MLP neurons of a small language model. Each row is named by its layer, matrix (gate and up: input weights) and neuron, and shows model dimensions 64-159. Each number is 200 + 20 x the weight over its row's rms, rounded and kept within 0 to 999. A neuron's up and down rows have the sign that makes its largest values positive.
After each neuron's rows, "fires on" lists the tokens most often at its 100 highest values on Wikipedia text that the model never trained on.

L9.gate117,197,206,175,210,185,208,167,185,200,196,233,198,187,226,205,210,183,215,159,199,179,215,153,198,218,177,215,222,218,204,202,209,206,228,204,199,219,172,187,228,176,185,216,202,228,208,215,193,246,198,214,199,160,219,203,221,202,181,193,169,208,192,242,182,181,210,206,208,230,213,204,170,202,238,200,198,204,191,204,189,167,206,185,175,193,192,206,243,157,168,196,228,196,189,215,215
L9.up117,187,164,169,197,220,177,228,214,201,201,220,196,203,227,199,194,212,174,204,230,265,190,195,225,199,200,188,172,209,177,156,199,184,176,200,199,179,195,205,211,195,197,182,186,185,183,255,146,198,201,219,230,215,153,195,164,215,218,223,184,197,209,170,190,209,213,242,194,213,189,202,184,196,205,185,189,174,159,191,192,194,207,204,176,214,219,196,227,205,174,232,207,191,213,191,219
fires on: " |", "ing"

L4.gate260,181,212,232,193,199,204,195,195,221,209,207,196,196,194,199,209,190,191,200,202,231,231,181,200,202,200,225,225,209,200,197,199,216,181,185,223,224,207,211,204,183,200,188,168,138,201,167,215,220,202,201,178,212,210,218,188,183,221,208,205,213,212,203,192,163,186,183,195,178,171,173,202,200,163,241,152,148,174,217,200,191,205,208,225,183,196,179,183,165,220,216,199,169,222,176,202
L4.up260,167,193,217,215,183,208,229,214,228,223,216,170,193,220,180,234,214,218,216,223,198,200,207,218,214,177,177,206,187,208,201,193,209,225,196,195,215,172,205,212,197,198,190,200,200,206,151,183,236,219,177,182,196,169,204,195,161,209,209,155,179,217,187,183,208,203,213,222,220,217,212,188,227,226,207,189,208,190,168,225,204,226,229,154,198,197,189,196,173,186,200,220,168,212,242,175
fires on: "\n", ";"

L5.gate266,178,197,211,171,204,196,240,223,221,214,200,223,220,165,189,223,216,193,194,196,172,193,201,220,197,211,201,206,200,182,232,215,254,198,233,198,217,152,227,199,206,191,198,177,170,179,170,241,204,183,212,191,160,215,234,228,209,191,183,175,198,202,187,196,208,187,164,195,185,204,194,216,196,183,225,188,201,166,204,210,211,241,187,186,222,248,186,166,204,202,226,218,172,199,219,211
L5.up266,178,174,182,193,169,223,206,206,212,222,234,235,204,197,195,232,240,199,204,226,245,177,222,205,196,187,211,204,195,190,175,227,174,205,192,216,203,194,202,199,181,174,225,179,197,144,216,188,236,220,213,202,203,204,163,236,206,234,201,198,188,199,201,198,233,190,192,197,219,183,223,185,193,186,240,185,214,186,229,208,190,231,197,205,187,208,211,188,184,181,204,182,168,217,211,198
fires on: "\n", " ="

L13.gate98,196,155,207,220,216,188,194,188,229,213,168,192,209,198,168,184,185,221,217,202,221,169,202,211,196,211,199,168,201,180,186,150,199,212,237,236,154,187,212,196,252,187,181,176,235,155,168,182,201,220,188,195,220,205,229,218,212,198,205,198,205,211,193,229,166,202,246,211,192,208,221,203,200,206,181,190,192,197,210,224,199,232,199,170,215,182,211,207,205,200,208,205,201,188,196,199
L13.up98,201,204,211,169,174,193,213,211,188,180,206,207,177,192,228,182,188,183,231,202,197,179,213,203,201,192,222,187,171,223,174,211,189,215,184,175,218,242,211,203,177,191,211,174,171,227,215,201,241,165,233,178,177,209,230,182,236,222,228,185,158,164,204,195,200,194,199,162,195,218,215,192,204,174,205,206,210,185,213,205,188,199,196,200,201,219,246,203,188,201,220,221,206,206,208,234
fires on: " of", ",", " \"", "-", "/"

L8.gate331,206,200,195,247,210,217,222,191,209,209,190,188,239,195,193,201,211,196,246,182,217,193,204,207,190,182,172,212,215,174,180,220,159,191,214,199,226,203,229,193,205,220,200,210,200,206,195,233,173,216,208,221,191,222,208,214,182,199,180,219,197,191,217,224,193,203,177,195,191,238,190,158,177,169,187,181,221,237,190,190,187,208,177,196,239,224,209,195,191,205,183,216,256,239,192,228
L8.up331,198,194,198,204,198,181,227,174,175,177,175,220,223,192,174,215,213,200,189,170,182,154,204,209,214,176,174,179,227,194,171,257,189,154,229,224,195,181,185,187,187,243,181,215,211,243,195,188,210,227,153,216,220,240,217,226,148,209,188,181,210,208,211,215,203,207,212,176,213,215,178,190,197,218,183,188,212,214,179,195,194,212,203,230,180,207,217,180,212,191,202,191,242,212,225,233
fires on: " \"", " changed", " Native"

L5.gate77,172,178,226,198,175,223,186,244,224,210,206,226,220,222,203,230,206,182,211,192,192,184,201,220,232,191,238,209,208,213,192,196,229,171,221,219,218,171,177,216,205,183,248,202,237,216,172,184,213,191,206,202,181,195,223,223,202,198,218,209,198,220,179,175,222,159,193,204,226,187,245,210,210,220,229,174,208,192,202,195,204,219,223,186,207,185,179,190,188,187,229,180,181,205,173,203
L5.up77,173,179,199,196,201,228,215,225,200,213,208,241,205,185,182,221,197,168,227,175,209,175,209,229,220,182,216,192,163,200,207,204,223,202,221,185,242,185,207,216,203,190,223,187,212,216,140,192,208,182,208,199,199,174,216,192,194,199,208,205,212,208,175,194,235,177,187,209,186,176,220,207,200,202,212,175,205,170,223,220,167,231,231,217,209,206,166,160,179,185,229,185,185,200,174,191
fires on: "\n"

L9.gate258,172,220,216,195,176,245,171,184,197,182,193,217,180,219,167,181,217,246,179,175,201,165,201,190,204,214,206,187,191,182,207,172,225,182,207,202,206,193,216,200,188,186,191,190,206,191,213,187,191,224,241,182,174,197,194,175,194,199,157,194,235,218,184,201,230,190,168,232,170,170,225,195,173,203,232,226,194,209,216,205,175,190,192,164,178,202,213,179,185,216,198,197,175,190,183,187
L9.up258,208,185,188,187,181,205,158,151,212,219,217,192,184,253,210,206,214,190,210,182,212,208,229,196,211,208,215,195,192,218,255,207,202,182,176,203,196,219,236,189,208,196,195,219,193,200,194,252,203,221,216,197,187,193,189,224,200,192,237,186,154,212,186,181,210,189,187,193,187,185,196,182,153,216,228,197,193,194,158,216,200,211,214,233,201,206,217,209,223,196,168,203,192,233,206,220
fires on: " the", " more", " was", "'re", " we"

L11.gate139,227,232,199,222,193,205,199,222,189,251,197,192,176,197,217,214,221,201,182,182,207,250,200,203,241,190,165,203,213,210,206,182,171,222,188,177,216,199,201,203,174,216,217,195,198,193,163,188,162,193,211,219,184,195,215,225,208,207,209,202,210,201,231,185,172,198,207,229,175,225,199,199,220,206,188,228,195,217,184,143,170,206,201,212,190,207,209,212,211,175,190,256,192,188,180,189
L11.up139,218,204,215,190,212,254,196,231,222,196,219,204,220,189,199,161,201,190,224,185,236,194,171,215,175,181,173,199,185,205,179,182,183,197,200,232,222,199,169,199,233,233,186,187,194,187,211,174,240,209,236,216,203,194,245,163,239,183,195,212,220,216,195,187,219,185,210,227,236,197,216,178,241,202,207,219,219,191,195,197,221,203,206,218,189,166,201,191,226,169,184,222,204,201,197,230
fires on: " |", "',", ":"

L13.gate173,230,199,202,163,196,192,209,227,195,233,207,196,180,207,213,207,162,188,230,178,192,176,200,213,204,234,192,216,212,187,196,197,187,207,241,197,192,210,204,223,173,202,220,209,206,176,174,212,221,181,229,177,184,203,192,229,169,191,195,210,239,177,220,243,213,203,231,204,215,211,217,182,231,229,176,179,158,221,206,217,188,185,218,179,214,200,192,160,193,188,213,206,213,222,181,189
L13.up173,218,215,200,211,227,196,210,203,195,207,164,214,197,162,203,217,209,230,211,214,180,196,213,207,229,200,180,189,196,165,195,205,224,211,252,195,175,225,204,217,197,181,173,194,209,199,184,217,168,210,195,178,199,212,200,202,177,203,229,187,239,214,179,226,199,182,196,179,240,224,226,192,200,231,176,196,161,225,240,212,198,212,240,204,225,171,183,169,175,176,217,175,225,214,212,222
fires on: ",", "American", " an", " American", " a"

L11.gate285,236,174,200,190,200,189,211,180,194,190,200,203,192,200,203,162,222,199,217,247,206,233,206,182,180,256,200,197,191,217,227,235,210,206,224,206,212,193,216,194,198,208,179,238,213,203,169,215,183,189,198,172,232,235,186,205,214,224,245,206,206,162,214,226,213,215,183,215,223,215,233,181,183,178,197,195,199,187,208,180,176,198,195,199,239,217,207,183,190,193,181,213,260,188,228,190
L11.up285,182,209,220,159,159,191,194,189,171,184,194,233,216,208,215,190,213,221,161,238,221,207,219,222,184,225,161,210,213,227,208,214,174,178,188,221,165,208,209,183,191,192,199,225,200,198,196,212,183,197,237,200,243,231,199,224,204,204,200,189,202,166,218,219,222,225,228,220,207,179,196,193,196,156,213,177,201,183,201,196,201,230,203,191,195,189,193,158,204,210,211,225,206,223,196,200
fires on: ",", ".", " Not"

L10.gate364,217,174,196,216,208,226,180,176,232,185,235,190,223,208,208,167,194,188,190,158,190,194,219,184,184,185,203,198,190,185,198,243,195,163,237,181,221,221,196,207,218,199,215,182,219,177,206,206,184,254,180,203,173,183,248,214,195,191,202,184,197,211,216,191,182,216,221,187,157,209,229,210,209,194,192,191,216,212,205,193,181,162,198,177,197,210,203,206,210,185,166,204,197,244,176,237
L10.up364,183,162,257,209,208,200,199,173,190,206,215,194,224,224,201,203,219,183,205,191,198,201,192,217,195,185,220,207,214,195,181,225,188,171,225,227,216,197,192,210,159,203,223,203,195,225,218,203,182,209,204,213,197,241,194,228,188,168,170,208,172,240,209,167,218,213,195,197,226,191,206,178,180,211,154,217,164,197,185,211,201,179,212,182,198,216,201,192,212,193,212,169,198,213,200,204
fires on: " \"", " as", " I", " –", ":", " -"

L4.gate96,175,233,229,204,175,207,233,192,202,205,171,210,204,180,204,222,215,216,208,199,214,198,209,247,198,244,183,205,194,199,195,175,179,194,202,201,199,179,212,212,173,223,204,180,205,229,226,208,180,220,195,226,230,220,226,203,200,191,188,230,219,201,206,195,205,233,237,181,166,209,190,179,175,182,203,212,198,231,173,211,199,200,156,179,224,205,187,227,195,165,232,209,190,167,208,228
L4.up96,177,187,215,169,222,205,228,204,188,207,171,178,207,175,186,182,238,228,171,196,191,167,194,200,205,190,177,193,221,231,179,188,191,161,238,247,175,178,183,209,190,244,191,186,208,213,199,209,175,205,217,210,208,183,191,223,210,175,152,224,173,182,220,196,200,239,213,198,136,198,176,194,197,195,172,227,198,214,170,246,148,200,210,175,209,215,193,217,206,216,193,196,224,216,197,175
fires on: " '", "\"", " \"", " “"

L12.gate24,209,195,240,195,172,217,173,214,218,209,195,208,210,214,169,154,201,175,229,228,192,187,197,173,202,222,219,212,221,197,214,183,190,202,208,197,202,218,219,191,197,211,209,210,208,197,168,210,217,195,199,161,195,229,196,202,187,175,215,162,219,192,240,243,184,212,233,234,211,198,210,220,197,205,197,220,158,195,223,203,212,207,221,174,206,182,193,215,169,181,194,183,202,201,233,187
L12.up24,202,176,223,165,177,213,194,154,170,173,214,218,212,198,229,249,199,226,205,228,206,184,171,205,210,221,193,232,199,175,220,228,176,177,206,236,222,207,223,226,188,177,217,220,199,215,202,182,207,202,190,185,197,213,201,196,198,205,213,161,181,224,204,204,190,188,203,164,169,227,177,197,199,197,151,218,196,196,215,177,197,212,195,206,224,202,234,191,188,172,200,191,207,197,182,197
fires on: ",", " a", " with"

L5.gate325,203,187,200,213,203,207,212,193,230,198,189,250,199,202,202,198,182,165,218,156,239,145,203,188,199,207,201,198,186,198,243,193,209,207,194,178,222,189,203,206,198,203,242,174,189,185,204,175,206,187,193,194,224,244,212,191,206,162,207,223,202,176,218,196,192,195,199,200,207,197,220,187,221,208,203,206,215,183,179,225,179,230,169,190,207,182,214,194,186,195,204,182,213,223,242,199
L5.up325,217,206,226,192,209,213,191,168,174,198,207,202,267,210,195,203,178,179,208,221,206,163,197,192,201,169,198,195,157,218,218,220,202,183,226,191,174,198,221,218,206,198,196,211,214,258,195,205,177,201,193,204,213,238,229,172,162,222,230,201,198,223,213,193,182,195,191,165,165,210,186,189,184,230,203,202,208,198,187,180,201,213,200,203,194,203,205,192,198,221,213,175,215,224,159,223
fires on: "\n", "°", "-", "′", ","

L12.gate157,203,208,179,196,228,195,187,164,175,196,183,199,186,182,223,187,185,168,208,205,185,150,219,225,213,198,178,197,207,184,227,198,169,180,197,234,221,172,171,169,208,204,206,227,229,203,165,223,181,242,220,213,182,217,217,212,176,192,204,194,207,210,221,243,158,217,192,176,189,189,173,215,174,202,174,161,199,214,198,186,225,174,212,189,197,199,214,195,180,177,214,225,185,226,186,205
L12.up157,190,191,214,186,184,174,213,164,206,184,184,191,174,208,163,203,203,196,175,243,203,158,213,260,190,181,223,159,239,178,185,207,160,189,207,224,232,199,188,187,239,233,203,230,250,186,207,206,223,237,223,215,182,205,203,205,185,186,194,201,225,204,197,181,155,223,171,167,203,217,188,212,188,197,181,176,185,216,175,207,195,158,177,201,195,234,214,198,184,195,184,189,214,215,181,206
fires on: " in", " through", " changed"